config = dict(
    n_layer=20,
    positions='learned',
    tie_embeddings=True,
    init_std_qkv=0.0216,
    init_std_o=0.00342,
    lr=0.0101,
    warmup_steps=200,
    decay_shape='linear',
)
MLP neurons of a small language model. Each row is named by its layer, matrix (up: input weights) and neuron, and shows model dimensions 0-63. Each number is 128 + 32 x the weight over its row's rms, rounded and kept within 0 to 255.
After each neuron's rows, "fires on" lists the tokens most often at its 100 highest values on Wikipedia text that the model never trained on. A number after a token or word is its count.

L4.up84 [ 81 101 163 207 134 116  80 112 188 182 106 104  98 113  91 113 151 146 171 127  68  64 119 173 107 102 141 125  99 148 106 132 198 125  91 124 113 128 146 130  72 105 117 141 187 114 103 128 100  82 115  91 123  98 143  67 170 133 125 123 162 130  89 129]
fires on: "in" 100

L8.up345 [184 130 161  99 102 125 138 153 165 146  86 137 122 134 155 143 163 108  99 156 162 207 143 112 134 140  84  98 102 112 101 174 162  99 109 172  85 129 134 114 118 170 144 159  88  63  85 152 102 147 126 126  62 115  79 147 124 128 160 127 129 175 107 116]
fires on: "-" 28, "er" 14, "d" 9, "rd" 6, "en" 5

L6.up343 [138  88  97 108 185  99 168 133 196  98 116 113 118 125 128 114 106 130 146  76 142  77  81 180 125 126 161 142 118 164 131  95 165 179 185 115 124 111 157 121  89 119 142 146 134 144 100  85  79 114 150 184 138  93 103 154  89  83 122 120 106 186  62 128]
fires on: "end" 23, "und" 7, "ond" 7, " place" 7, "id" 6, " ev" 5

L3.up664 [ 81 101 103 164 134 134 128  71 125 130 113  95 110 171 162 176 113  97 109 175 144 184 103 143 158 123 175 158 111  74 112 107 132 139  88 142 111 157 149 147 188 146 161 143 180 139 108 182 161  84 136 193  59  98 155  95  64 111  98  52 107 100 156 185]
fires on: " sign" 33, " was" 12, " co" 12, " been" 6, " award" 6, " is" 5

L2.up442 [ 73 105 132 144 145 182 123 120 135  98 107 140 130 112 114 169 150 117 104 130 121 139 158 121 180  79 135 141 170 113 166 152 125 121 152 134  81  84 181 106 137 182 144 146 133 102 148 134 148 134 140  93  92 132 135 112 152 168 190 117 165 135 131 134]
fires on: "ction" 58, "ra" 25, " election" 5, "duction" 4, "ma" 4

L5.up215 [125 140  87 123 134 146  96 132 141 168 142 226 115  67 121 122 131 124  94 115 153 205 189  70 149 130 156 163 112 160 147 133 112  90 146 160 150  72  84 126  95 138 112 118 177 113  98  75 169 114 128 187 141 122 147 146 107 119  88  88  77 174  96 160]
fires on: "ash" 27, ":" 13, "ush" 9, "ret" 7, "ew" 7, "ity" 6

L11.up554 [152 180  79 111 140 143 139 107 151 150 136 118 140 173 120  96 124 104 108 164 124  90 107 147 143 170 167 159 136  91 159 147  98 165 158 102 145 108 123  80 107 114  71 126 133  64 138 171 137 144 105  93 168 144 108 133 104 131  23 122 168 133  75 139]
fires on: "os" 18, "and" 8, "w" 7, "enn" 7, "al" 6, "ost" 6

L2.up756 [ 99  85 150 167  59 124 160 174 154 114 146  93  70 108 103 106  73 157 152 201 128 134 149 147 120 111 173 147 127  93  99 151 113 143  76 107 117  93 113 123 103 146 117 118 140 137 111 134 177 153 128  94 158 179 134 174  73 117 140 109 155 119 166  88]
fires on: ".\n\n" 37, "==\n" 16, ")\n\n" 12, "==\n\n" 8, " ==\n" 7

L2.up187 [104 113 138 126 101 164 116 171 137  82 132 125 168 162 137 173 132 121 141 151 113  68  58  89 138  97 104 129 148 166 116 107  90 146 114 104 100 222 112 104  85 159 164 162 129 139 122 147 143 174  99  80 155  75 105 156  73  36 100 120  60 139 107 135]
fires on: " its" 35, "vent" 16, " n" 16, "ag" 14, " N" 9, "N" 7

L2.up414 [163 139 191 118  72 123 157 191 132 114 166 133 180 133  49 121 142 126  97 153 142 136 131 107 132 148 161 150  89 150  90  95 105 142 114 105 115 135 170  71 128 151 136  95 148 137 153 123 157 122 107 180 106 111 105 152 163 141 134 157 135 122 121 132]
fires on: "ee" 22, " life" 21, " sur" 20, "History" 11, " history" 8, " History" 7

L5.up184 [107 118 160 160  69 169 178 125 146  77 142 122 134 157 104 104 158 105  72 135 167 125 129 179 129 138 198 119 101 118 121 131  93 146 146 131 125 177 214 165  35 135  98 151 110 135 119 137 142 133 143 147 105 146 101 123 109 143  95  77 138  63  97 122]
fires on: "a" 40, "ad" 14, "an" 13, "y" 8, "pec" 7, "ar" 4

L2.up606 [145 124 125 127 166  48 112 154 142 127 112  76 138 146 137 174  97 115 161 103 170 179 109 119 111 150  87 162 160 134  80 157 112 102 147 111 109 164 134 141 144 127 105 106 107 207  90 165 154 137 155 171  72 176 137 140  97 126 179 177 177 130 150 173]
fires on: "nt" 27, "rom" 24, " follow" 12, "mp" 11, "tt" 10, "rib" 4

L2.up653 [ 59 125 113  86 167 118 135 111  94 126 144 127 155 142 122 132 182  65 126 133  84 175 151 125 115  90 143 112 117 159 204 184 129 159 137 112 103 108 189 110  71 153 110 159 164 133  73 127  65 200 128 149 150 109  89  88  99 107 123  92  93 144  78 106]
fires on: "rest" 22, " inter" 10, " Film" 9, " Law" 8, "areer" 8

L4.up545 [110  99 140 155 161 143 101 153 144  70 166 171 135 168 186 159  93  43 131 163 112 104  99 114  79 100 162 126  70 101 144 182 146 112 119 149 112  81 128 118 127  69 166 140 163  95 138 115 128 101 152 114 105 131  98  86  71 146 106 157 178 134 129 134]
fires on: "u" 100

L16.up234 [125 134 135  63 164 135 174 105 138  80  94 132 138 100 141 111 167 138 168 144 121  99 158 110 140  82 157 117 170 100 136 118 112 160 109  99 111 121 118  92 113 131 182 130 133 112 179 184  89 130  87 128 164 154 213 193 142 113  79 151 108 224 175  65]
fires on: " of" 33, "ak" 5, "p" 5, " con" 4, "ed" 4

L12.up117 [103 130 142 103 133 152 163  99 156 116 167 179 118 191 115 106 142 133 157 111  81 180 173 150 130 113  81 116 178 104 113 160 159 141 124 187  99 156 140 175 100 219  97 202 137 120  91 138 178 112 177 135 131 161 146 162  82 129 170 124 141 170 157 130]
fires on: " " 29, "2" 13, "3" 9, "5" 7, "7" 5

L3.up89 [172  92 182 143 128 103 142  91 171  96 133 180  91 119 117 177 170 113  70  99 114 156 174 107  91  70 126 188 179 154 140  88  71  81 146 184  94 161 145  99 131 176 110 101 128 125 135 131 192 128 128  78 111 156 103 119 122 124 111 160  94 186 113 106]
fires on: "o" 41, " La" 19, " City" 10, "ka" 8, " Country" 5

L3.up490 [152 178  78 120 177  68 117 156 157  73 165 128 136 114 120 158 123 150 111 191  78 117  93 147 155 153 128  79 140 191 159 117  74 103 136  61 112 217 125 119 159 120 144 133 183 128 139 149 126 113 120  67  58 124 121 127 169 108 121 137 146 112 129 129]
fires on: "our" 57, "ack" 29, " mark" 12

L8.up281 [105 130 221 114  93 141 118 107 152  74 155 175 134 107 125 119 125 126  97 119 111 130 145 161 139 128 118 135 124 139 177 141 104 147 147 117 155 107 122 158 166 155 172 171 171 108 143 144 131 122 128  74 122 170 137 115  66 107 110  80 105 185 122 118]
fires on: "0" 41, "7" 15, "4" 12, "5" 11, "1" 10

L10.up177 [ 94 104 142 126 139  81 132 167 127  56 160 129 183 158  36 166 129 168 127 164 127 149  91 194 120 150 170  32 137 101 155 103 153 134 179 132 156 136 107 134 113 124 116 135 105 100 117 147 128 125 136 115 111 143 154 171 129 131 117 118 138 109 110 122]
fires on: "in" 18, "im" 13, "ch" 9, "i" 9, "r" 4, "ter" 4

L3.up236 [147 190 147 120 116 127 121 116 202  73 110 122 121 125 147  87  91 113  99 154  91 116  98 118 186 147 106 106 152 159  76 127  81  92  88 103 121 135 201 122 104  58 177 167  76 155 111 146  35 181 163 111 146 122 146 151 130 143 131 113  62 123  91 174]
fires on: "um" 100

L5.up140 [155 145 105 116  89  85 127 102 131 125  81 115 106 114 117 156 161 113 130  71  76 148 151 113 174 110 128 182 126  87  26  90 114  98  94  90 108 183 142  97 149 117 158 145 107 122  95 156  76 122 119 100 164 131 118 173 102 107 135 148  82 143 152 127]
fires on: "on" 23, " to" 18, "um" 8, "On" 4

L3.up673 [ 94 133 112 165  97  99  96 146 133  86 110 156 111 105 120 113 168 188 140 142  76 114 125 151 110 144 118 167 153 161 103 124 175 140 131 100  90 129 109 135 143 137 123 194 167 106  97 136 128 183 113  71 124 162 130 185 107 128 192 129 115 143 104 135]
fires on: "in" 66, " le" 12, " dire" 8, "ust" 8, "lin" 5

L10.up246 [118 124  92 131 139 148 124 127 159 115 126 103 140  99  90  81  81  65 159 165  72  90 156 136  87 136 155 151 118  91 101 164 158 124 139 176 177 106 183  87  80 184 163 123 130 115 169 153 149 122 182 116  84 115 112 127 116 162  88 121 111 144 123 107]
fires on: "e" 27, "ov" 9, "ol" 8, "ra" 6, "ell" 6

L11.up591 [186  96 103 191  98 112 166  78 183 165 141 101 110 120 115 117 124 105  79 155  71 145 128 169 225  96 115 106 159 160 133 111  91 151  99 143  91 140 123 129 101 144 215 152 154 144  72 167  60 130 175 112 157 112  57 126 111 149  86 111  92 110 154 179]
fires on: "c" 12, "ug" 11, "ig" 9, "k" 9, "um" 7, "b" 7

L6.up326 [109  99  99 137 167 174 133  98 154 146 112  97 148 170 127 114 129 107 113 149 127 126 116 149 119  92 113 118 127 139 140 111  94 120 191 131  97 148 134 126 129 151 114 128 170 166 144 125 113 121 102 195 157 120 153 157 118  91 159 120  99 126  69 106]
fires on: "b" 53, " place" 5, "uel" 4

L6.up310 [119 153 112 118 185 147 125 196 139 124 142 103  98 110 135 149 110 137 231 151 115 149 157 101 170 122 122 147 149 170 112 109 117 116 171 133 118 156 175  78 147 135 142  69 113  55 111 124 144 108 128 163 149 121 127 146 132  56 113  80  98 122 109 115]
fires on: "et" 23, "ist" 10, "sp" 9, "ic" 9, " place" 8, " York" 7

L5.up748 [ 88  79 134 113 155 142 159 128 142  74  94 167  84 130 166 161  56  84 109  74 228 125 191 124 141 140 110 110 132  97 111 157 170 135 153 109 171 109  96  98  89 111 170  99 133 137  91 157 106  88 109 117 115 159  93 159  82 148  87 121 122 155 110 172]
fires on: "2" 26, "ur" 14, "4" 11, "3" 9, "7" 7, "0" 6

L9.up603 [106  96 136  91 167  56 133 115 138 141 146 175 136 186 104 101 156 162 141 125 149 124 149 107 177  93 117  95 124  71 124 151  85 162  86 105 140 132 115 104 116  98 170 118 102  85 160 102 141  78 138 139 151 185 120 128 143 166 113  86 176 101  80 132]
fires on: "ly" 12, "0" 12, "'t" 10, "ot" 7, "ever" 6, "ce" 5

L14.up360 [ 99 109 143 130 128 118 148 105 137 125 103  89 109 128 182 119 102 150  95 118  96 123 151 144 171 135 159 160 178 160 161 137 115 165 144 147 179 138 160 117  88  81 125 144 114 172 186 178 116 100 122 152 247 182  91 132  92 105 166 199 179 112 159 111]
fires on: " and" 17, "," 15, " (" 11, "ar" 10, " " 6, " of" 5

L5.up330 [126  89 172 141  64 150 113 212  47 137  75 130 107 196 173 120 156 120 104 147 164 147 119 137 111 103 145 117 145  83 118 100 162 133 183 105 106  84  97 120 148  75 181 131 158 125 153 100 151 109 134 155 130 138 129 121 173  83 142 163 104 194 134 134]
fires on: "ost" 16, "ra" 14, "ub" 7, "ec" 7, "eb" 6, "History" 6

L11.up728 [166 174 102 169 130 157 111 112 174  89  99 104 183 139  66 109 162 151 137 132 116 109 120 178 121 120 117 185 182 139 143  66 177 153 175  71 158 155 165 130 162 155 114  90 195 170 177 131 141 131 163 189 158 115 120 158 130 124 128 143 123 118  86 166]
fires on: "o" 27, "g" 20, "y" 8, "u" 6, "i" 5

L8.up286 [143 101  83 151 143  79 121 142 197 143 100 130 107 138  97 170 144  91 145 154 134 141 113 135 127 105  99 124 114 147 175 116 134 140  81 103 117 143  53 153 102  98  57 109  92 132  99 147 160 165 122 128  92 120 104 172 102  93 152 133 132 150 143 188]
fires on: "p" 16, "nt" 10, " oper" 10, "mp" 9, " particip" 7, "ile" 6

L12.up212 [115  93 127 126 180 157 155 139 202  99 136 160 107  88 131  80 207  87 143  97 136  76 201 107 163  89 124 125  56 123 117 102 180 150 119 138 142  98 160  75 151 112 135 173 122 145 184 135 126 102  94 124 154  65  92 163 113 157  74  92 163 213 130 115]
fires on: " of" 10, "ap" 9, "ed" 9, "ft" 9, "il" 7, "w" 6

L3.up211 [125 124 138 164  92 120 149 167 134 203 176  79 127 125 139  86 203 182 130 131 116 129 163 134 160  75 164 120 127 133 124 156 157 175 122  93 107 116 147  84 126 139 150 180 124  95 129 164 137 128 131  71 154 141 146 169  84 101 105 117  88  99 169 137]
fires on: " stud" 22, "==\n" 11, " at" 7, ".\n\n" 7, " ==\n" 6, "===\n" 6

L8.up173 [141 141  43 174  85  93 180 183  91  72 177 166 167 116 193  78 128  93 153 171 139 133  99  81 157 146 134 111 154 102 100 161 157  93  82 128 116 166 124 128 162 188 165 117 130 103  98 135  95 185 150  76 134 116 102 127  89  70 135  45 116 137 152 122]
fires on: "b" 15, "." 10, "ate" 9, "t" 8, "ist" 6, "ud" 6

L10.up549 [106 106 110 108  63 115 129 177 176 200  22 106  84 149  92 137 106  94  84 137 159 155 126 131 162 122 108 158  85  96 139 137  96 189 156 134 124 131 107 140  84 144  67 103 148 103 130 190 141 158 177  83 164 166 123 121 145  75  41 144 146 111 165 148]
fires on: "w" 16, "os" 13, "p" 12, "ick" 11, "-p" 10, "P" 8

L16.up240 [109 110 180 133 120  83 114 180 123  89  90  76 143 150 157 121  86 151 153 134 110  23 102 131 181 114 194 160 144 150  86  80 111 130 140 112 126 106 102 133 104 119 154 159 141 123  98 164  86 117 131 123 174 134 109 114 130 148 158 193 147 179 145 113]
fires on: " |" 40, " of" 17, " in" 6, "," 6, "." 6, " to" 4

L10.up576 [156 152  78 166 119 157  76 115 177 120 105 108 152 137 130  88 145 148  83 139 115 113 138 112 180  83 105 135 108 194 112 190 148  80 175 145 124 161 121 143 134 109  99 123 121  74 155 110  85 117  96 140 129 167  92 119 132  86 113 125 154 168 128 104]
fires on: "l" 38, "rest" 8, "ark" 8, "all" 4, "le" 4, "oll" 4

L8.up294 [143 127 113 165 137  80 127  98 144  73 197 129  92 102 133 141  65  56  87 119 112 101 109 114 134 127 143 148 135 154  86 132 114 129 108 133  98 129 137 106 142 105 152 131 105  90 143 131 111 167 205 119 124 119 121 112 146  99 164 153 112 119 156 140]
fires on: "qu" 30, "av" 16, "um" 7, "ass" 6, "tern" 5, "n" 5

L4.up579 [128  84 115 149  84  97 132 129 139 162  64 170 112 119  83 125 132 148 173 164  61  83 148 153 126 178 117 117 127 175  84 100 196  85 122 136 151 140 135 136  80 132  44 120 185 133 144 142 111  77  90 116 132 141 117 147 149 122 165 130 101 159  97 135]
fires on: "in" 91, " time" 6

L9.up316 [138 129  86  79 119 103 162 184 151 116 161 128  99 123 169 131 164 119 154 147  98 124 171 193 138 171 103 167 162 125 163  85 111 141 126 198  91 188 116 152 122 169  84 114 122 165 109 124 106 134 148 105  86 103 145  97 123  86 136 181 143 206 111 128]
fires on: "re" 15, "l" 11, "p" 10, "-p" 9, "g" 9, "em" 9

L6.up275 [147 115 168 169  89 102  83 106 144  91 145 122 194 162 109 111 144 204 142 157 107 132 147 176 142 149 157  82 173 114 113 148 144 130 130 134 150 173 153 148 115 133 140 171  76 116 115 121 126 158 145 142 113 131 122  62 145 181  81 135 135 205  99 130]
fires on: "i" 34, "in" 11, "ar" 9, "an" 9, "re" 6, "ib" 5

L3.up0 [116 121 200 122 201 143 124 141 139 122  87 124 164 110  87 119 186 140 117 127 182 148 144 188 135  94 155 122 123 162 122  44  98 167 123 126 157 127 145  88 160 111 152 146 132 154 154 112 178 135 110 149  80 155 109  92 193 148 147 161 134 123 107 135]
fires on: " dep" 32, "ee" 22, " sur" 22, " Dep" 6, "See" 5, "rie" 5

L3.up625 [110 152 126 105 154  94 147 134 187  72 113 117 107 139  67 141 164 105 127 166  69 172 124 143 101 133  75  99 142  75 180 177 159 122 184 153  69 101 138 105 119 181 145 141 105  56 176  97  86 119 142 151  86 159 107 134 145 183 120 163 135 138 117 161]
fires on: " per" 15, " prom" 10, " comp" 9, "duction" 7, "ra" 6, " em" 5

L9.up123 [131  76 126 133 168 188  60 114 122 136  91 123 130 175 175 149 164  90  97 177 169  86 172 126 168  82 103  99 125 143 183 106  84 120 135 117 154 123 161 178  84 179 122 122 127 134 103 128 168 138 152 161 116 193 159 159 156  68 192 125  71 109 106 151]
fires on: "od" 17, "b" 12, "d" 11, "v" 11, " such" 11, "t" 6

L9.up470 [ 82 133 196 124 207  91 114 187 187 159 130  89 163 132 123 112 151 162  80  86 143  75 122 111 112 119 127 132 160 168 117 114 105 120  66 109 158 161  85 135 178 110 161 135  76 109  85 189 150 152 139 122 160 118 106 158 133 138 102 173 133 122 152 140]
fires on: "," 16, " There" 15, "ome" 8, "hen" 7, "verage" 5

L16.up186 [127 146 166 103 125 122  74 152 116 174 141 128 127 139 151 209 134  77 131 151 117 119 120  86 119 136 162  64  89 138 123  87 167 101 228 140 162 115 120 198  64 123 136 118 164 180 133 144 100 144 153 164 184 137 147  38 111 141 226 133  89 130  91 136]
fires on: " Ch" 23, " H" 16, " M" 6, " |" 5, " D" 5

L4.up319 [133 146 120 144 131 103 157 149 115 109 133 157 117 142 152 142 158  61 153 105 151 176 104 128  44 160  89 121  92 182 163 180 101 155 133 103 103 129 186 167  93 187 151 136 142 101 107 134 140 174 126 104  88 121  93 119 158 103 128  96 108 148 194 116]
fires on: "st" 24, " st" 24, "rest" 19, "ost" 10, " est" 7, "areer" 6

L9.up754 [123 167 126 195 125 142 108 116  96  79 149 129 119 180 142  87 150  77 150 137 143 117 109 148 113 117 180 146 197  84 152 101 153 154 121 162  79  80 129 108  92 127 129 113  93 122 108 128 180  96  92  97  55 198  72 165 153 174 132 116 133 109 117 154]
fires on: "al" 27, "e" 11, "ol" 10, "ell" 10, "ale" 6, "end" 4

L6.up220 [127 147  99 207 126  98 164 150 101 140  63 121  97  90  88 106 173 157 168 145 104 134 113 130  98 156 163 172 187 130 113 123 105  90 160 106 150 121  73 134  91  99  97 112 133 113 120 113  80 110 110 141 129  78  88 158 116 110 120  87 110 193 127 126]
fires on: "an" 25, "n" 9, "ring" 8, "s" 6, "in" 5, "ed" 5

L14.up406 [142 111 190 110 122 110 157 134 168 129 116 197 142  66 170 117 182  93 160 116 135 118 173 172 131 134 134  99 154  80 110 151 133 140 161 127 131 145 137 127 135 141 140 147 186  67 120 170 140  91  71 151 135 231 134 152 118 136  83 135 143  68 197 158]
fires on: "0" 30, "ab" 6, "em" 5, "5" 4, "in" 4, "D" 4

L11.up232 [ 59 116 136 155 154  84 130 140 149 150 174 141 160 137 121 146 139 157 157 110 130 160 155 133 131 135 131 138 144 116  90 161  95  82  96 108 150 149 173 145 129 149 108 192 131 134 131 105 131  93 188 137  99 123  76 120 157 107  92  71 130 106  91 221]
fires on: "re" 16, "r" 13, "c" 8, "et" 8, "i" 6, "or" 6

L12.up759 [ 98 160  59 124 178 160 165 190 125 118 121 111 144 130 172  85 124 107 133 126 156 116 165 145 108 113 175  98 147 104 175 133 137 128 205 130 105 101 143 131  87 133  81 114 112 142  79 130 140 160 107 121 114 178 134 154 147 123 135 120 147  90  55 175]
fires on: "p" 16, "l" 16, "le" 12, "al" 8, "e" 7, "ok" 5

L10.up442 [153 185 177 153 155 159 118  94 157 147  61 119 101 191 193  89 160 145 139 129 159 166 148 147 147 157 193  82 133 117 122 138  82  89 188 170 165 154 154 130  45 127 161 146 114  47 139 123  94 127 179 103 128 123 103  91 132 135  99  80 143 104 106  95]
fires on: "er" 26, "s" 17, "ar" 15, "is" 14, "ad" 4, "w" 4

L16.up605 [127 111  93 129 110 157 130 128 105 116 164 116 116 121 219 148 142 124 109 143 124 137 107 143 133 120 128 101 136 122 113 206  84 145 100 166 123 190 132 172 109 108 120 174 115 117 198 186 116 147 124 113 166 155 141 109 147 121 114 145 103 116 160 113]
fires on: " of" 26, " to" 9, " than" 8, " or" 5, "," 5, "h" 4

L16.up701 [132 144  98 154 123 164  87 108 106 102 142  98 135 131 182 127 173 113 104 100  81 123 150 125 130 159 147 129 138 146 116 119 112  85 146 159 190 178 120  90 166 148 178  89 104 133 137 131 152 117  90 117 180 110 111 147 101 154 147 127  89  98 151  77]
fires on: " se" 36, "er" 10, "omet" 6, "om" 5

L16.up570 [127 121 100  46 108 197 115 121  80 118 171 100  66 127 142  75 104  88 144 100 109 121 126 165 160 113 164 118  93 106 103 167 139  79 177 110 110 118 200  86 159 123  76 132 154 173 178 151 145 135 208  87 107 132 117  93 112 132 116 168 136 174 102 139]
fires on: "e" 16, "ie" 15, "ra" 9, "i" 7, "se" 4

L10.up564 [132 175 162 118 191 112 125 116 160 130 160 138 106 104 133 184 178 122  70 149 116 131 111  85 174 110  65 145 155 127 190 144 104 157 165  29 106  98 123  85 102  89 120 100 154 136  70 164 102 184 119 193 102 171 122 144 108 133 134  85 110 105 167 155]
fires on: "g" 24, "and" 21, "d" 16, "ly" 6, "int" 4

L6.up754 [142 142 174 178  82 163 172 134  79 110 176  96 154 137 132  69 145  65 106 161 126 136 133  98  87 158 135 114 150 109 132 169 116 108 149 122 117 110 164 131 131  71  74 116 117 144 156 200 134 141 158 157 170 136 103  92  70 185  95 205 126 126  85 137]
fires on: "ing" 25, " of" 18, "inning" 7, "w" 6, "c" 4

L4.up179 [146 153 121 135 182 122  80 128  96 129  69 195 125 134 141 158 184 133  94 158 155 192 179  99 142 100 121 133 150 110 145 141  92  97 108  87  99 169 155 132 105 174 113 120 162 137 167 130 168 101 181  86 147 118  93 144 120 133 121 111 130 173  73 121]
fires on: "u" 57, "e" 10, " La" 8, "o" 8, " Ma" 6, " Me" 4

L3.up68 [158 107 172 165  75 141 125 193 152 123 195 108 125 103  87 159 111 122  70 186 135 121 113  98 183 108 134 149 202 150 128 149 110 159 129 106 165 192  85 134 123 102  93 132  92 152  88 101 138 191 141  92 107  74  97 181  80 131  81 126 149 102 103  75]
fires on: " n" 62, " US" 11, "\n\n" 11, "US" 6, " N" 6

L12.up191 [165 138  81 113 119 138 144 153 144 117 179 108 140 123 131 172 152 189 166 105 134  74 134 121 112 113 162 117 165 167 124 142 108 131 112 168 111 161 110 129 140 148 121  75  74 150 177  89 130 121 161 147 121  69 159  97 126 105 118 128 119 152 117 123]
fires on: "y" 32, "ush" 7, "p" 6, "isl" 6, "ab" 5, "l" 4

L6.up709 [166 117 185 135  90  97 129 134 154 185  95 160 120 111 142 108 114 156 152 107 120 138  99 210 131 148 176  93 150 163 110 163 204  94 136 115 134 164 162 119  80  89 147 136 123 143 107 148 139 102 110 185  87 136  74 153 108 103 137  69 193 158  48 134]
fires on: "un" 25, "ound" 12, "ens" 9, "in" 5, "ual" 4, "ad" 4

L9.up267 [115 119  87 114 115 121 120 142 122 145 110 112  86 159 121 138 102 125 159 137 137 133 151 152 152 133 136 121 118 119 152 132  92 116 119 113 148 116 205 156  69 178 109 120 158 180 135 115 114 103 110 153 146 184 126 123 112  93  88 101 117  83 142 206]
fires on: "c" 15, "end" 10, "im" 9, "et" 8, "ent" 8, "am" 8

L5.up524 [151 112 147 195 122 165  75 122 108  97  84 180 126 142 133  85 195 124 163  74 136 118 124 156 127 169 173 103 143 149  76 132 106  96 192 137 130 115 115 141 138 134 163 161  90 147  73 151  53 100 129  94 141  91 126  81 123 140  87 126 148 108 143 142]
fires on: "h" 38, "er" 26, "all" 11, "re" 8, "ar" 4, "ers" 4

L6.up402 [139 151 117  98 158 112 114 121 117 127 124 150 139 134  82 126 167 138 183 131 153 179 109 200 171 156  84 119 176  72 144 133  93 154 147 134  89 116 209 110 151 141 169 142 158 148  97 101  98 152 106 120 107  69 131 111 112 173 164  79 139 129 153 159]
fires on: " •" 20, "u" 12, "eph" 8, "le" 7, "ue" 7, "re" 6

L6.up254 [113 138 116 203 130 132  91 194 116  97 146 103 143 156 175 152 128 125 162 147  84 131 161 118  92 103 125 130  63 147  77 149 171  86 103 128 136 100 129 106 127 168 151 144 145  56 183  93 106 150 138 104  97  91 102  98 117 152 125  75 176  87  49 119]
fires on: "u" 41, "ir" 14, "eb" 8, "sh" 7, "ze" 6, "ine" 5

L12.up720 [129 145 203 100 170 178 146 112 188 121 157 189 138 162 138  84 150 120 141 104 150 167 177 194 141 138 149 210 131 110 128 143 176 184 136 117  79 118  85 165  77 105 125 133 133  73  82 161 142 101 148  84 130 214 164  87  85 183 103 139 137 123 169 107]
fires on: "1" 15, "5" 14, "0" 10, "8" 9, "4" 7, "2" 7

L2.up319 [ 73  54 118 105 120  84 115 195  66  91 122 148  54 141 138  87 118 102 141 125 110 118 116  95  81 101 152  78 179 129 130 105 100  82 166 128 201 123  83  94  96 144 145  95 132 138 120 109 125 115 159 139 114  53 178 142 148 146 123 151 124 155 162 158]
fires on: " h" 64, " H" 21, "H" 15

L8.up488 [153 150 120 119 132 119 186 112  55 104 179 126 129 127 136  98 110 129 100 160 195  90 158 165 185 124 161 145 126 181 174 171 157  85 131 144 121 111  93 126 137 112 153 110 133 162 139  72 169 114  64 106 154 165 141  66  44  89 124 124  92 171  56 111]
fires on: "ut" 26, "ist" 12, " sub" 7, "d" 7, " out" 7, "ump" 5

L6.up61 [152 130 103  90 133 113 124 156 112 153 172 121 139 129 106 100  85 113 120 181 177 123  82  79 162 125 191 129 141 122 103  77 114 104 116 105 149 115 118 130 108 225 147 171 142  72 126 141  88 101 139  70 130 147 109 171 110 127 152 153 109 131 188  96]
fires on: "f" 22, "al" 12, "t" 8, "ost" 8, "b" 6

L8.up369 [ 91 136 144 162 141 101 154 107 193 123 173  87 166 139  76  79 126 179 146  58 123  91 156 112  93 122 123 118  63 161 174 140 145 101  63 130 131 155 147 113 134  93 176 129  62 100 188 194 145 209  97 127 127 183 126 148 160 103 132 166 127 131 139 158]
fires on: "," 16, " However" 15, "se" 13, "ly" 7, " career" 6, "ome" 6

L6.up604 [158 130 127 145 100 159  93 110 131 112 115 174 111 185 177 113 186  54  76 113 176 121  99 141 133 106 154 144 123 126 110 134 139 135 118 157 126  94 143 166  81 131  94 114 127 115 165  90 128  80 214  77 122  95  91 121 131 131 121 182 102 178  78 181]
fires on: "u" 35, "a" 17, "e" 13, "ra" 11

L2.up649 [115 153 100 138 232 104 107 127  66 156 123 127  95 156 173 136  89  83 142 217 203 125 132 119 179  91 116 181 103 174 132 118 127 125 128 164 106 126  97  55 182 151 152 141 145 113 111 124 153 120 131 137 192  98 120 119  98 118 135  96 115  91 111 110]
fires on: "ist" 91, " dist" 9

L12.up461 [180 185 166 109 103  71 152 145 156  29 109  64 130 109 152  62 156 126 127 126 100 133 129 129 160 195 143 129 147  88 121 113 127 112 142  86 100 201 119 143 149 109 146 131  69  73 159 151 124  86 120  93 134 118 187 120 101 160 158 167 105 107 135 167]
fires on: "a" 23, "s" 10, "ly" 8, "ic" 7, "um" 6

L16.up329 [ 85 120 139 147  95 130 126 145 137 118 152  78 139 144  94 178 139 106 143  62 119 124 145 111 154  89 140  96 192 168 137 144 133  94 154 117 114 106 143 115 129 134 128 114 120 122  98 134  97 135 118 121  91 110  77 160  89 165 131 164 208 127  64 129]
fires on: " B" 33, " D" 10, " b" 9, "b" 6, "ent" 5, "st" 4

L2.up501 [ 93  69 144  52  90 139  93 181 104 159 107 162  54 131 157 118 113 146 147 118 122 122 132 136 155 156 173  77 120  76 140 159  96 120 123  53 179 131  98  81 121 124 139  87 132  96 117  82 130 130  98 111 103  78 193 159 155 184  42 107 146 114 113 135]
fires on: "h" 56, "oh" 21, "H" 10, "-h" 5, "eh" 4, " H" 4

L9.up96 [157 136 105 109 135 114 175  84 153 174  44  40 129 169 120 165 173 104  16  97 125 130 119 128 116 108 148 181 125 124 147 152 119 129  98 204 128 199 154 109 111 113  97  95  62 103 131 153 145 169 169  95 111 147 125 152 135 135 157 124 150 143  89 167]
fires on: " con" 34, "as" 11, " pres" 7, "ake" 5, "um" 5

L3.up505 [112 101 144 186 164 187 100 124 108 147 128  73 157  92 141 157 157 136 134 167 101 136 142 125 121 208 131 117 134 152  44 166  98  99  65 145 152 193 100 187 133 145 110 108 128  96 135 139 169 130 108 129 167 114 115 120 115 120 144 126 113 110 103 145]
fires on: " Q" 35, " Kh" 22, " population" 12, " Olymp" 8, " Total" 7, " election" 5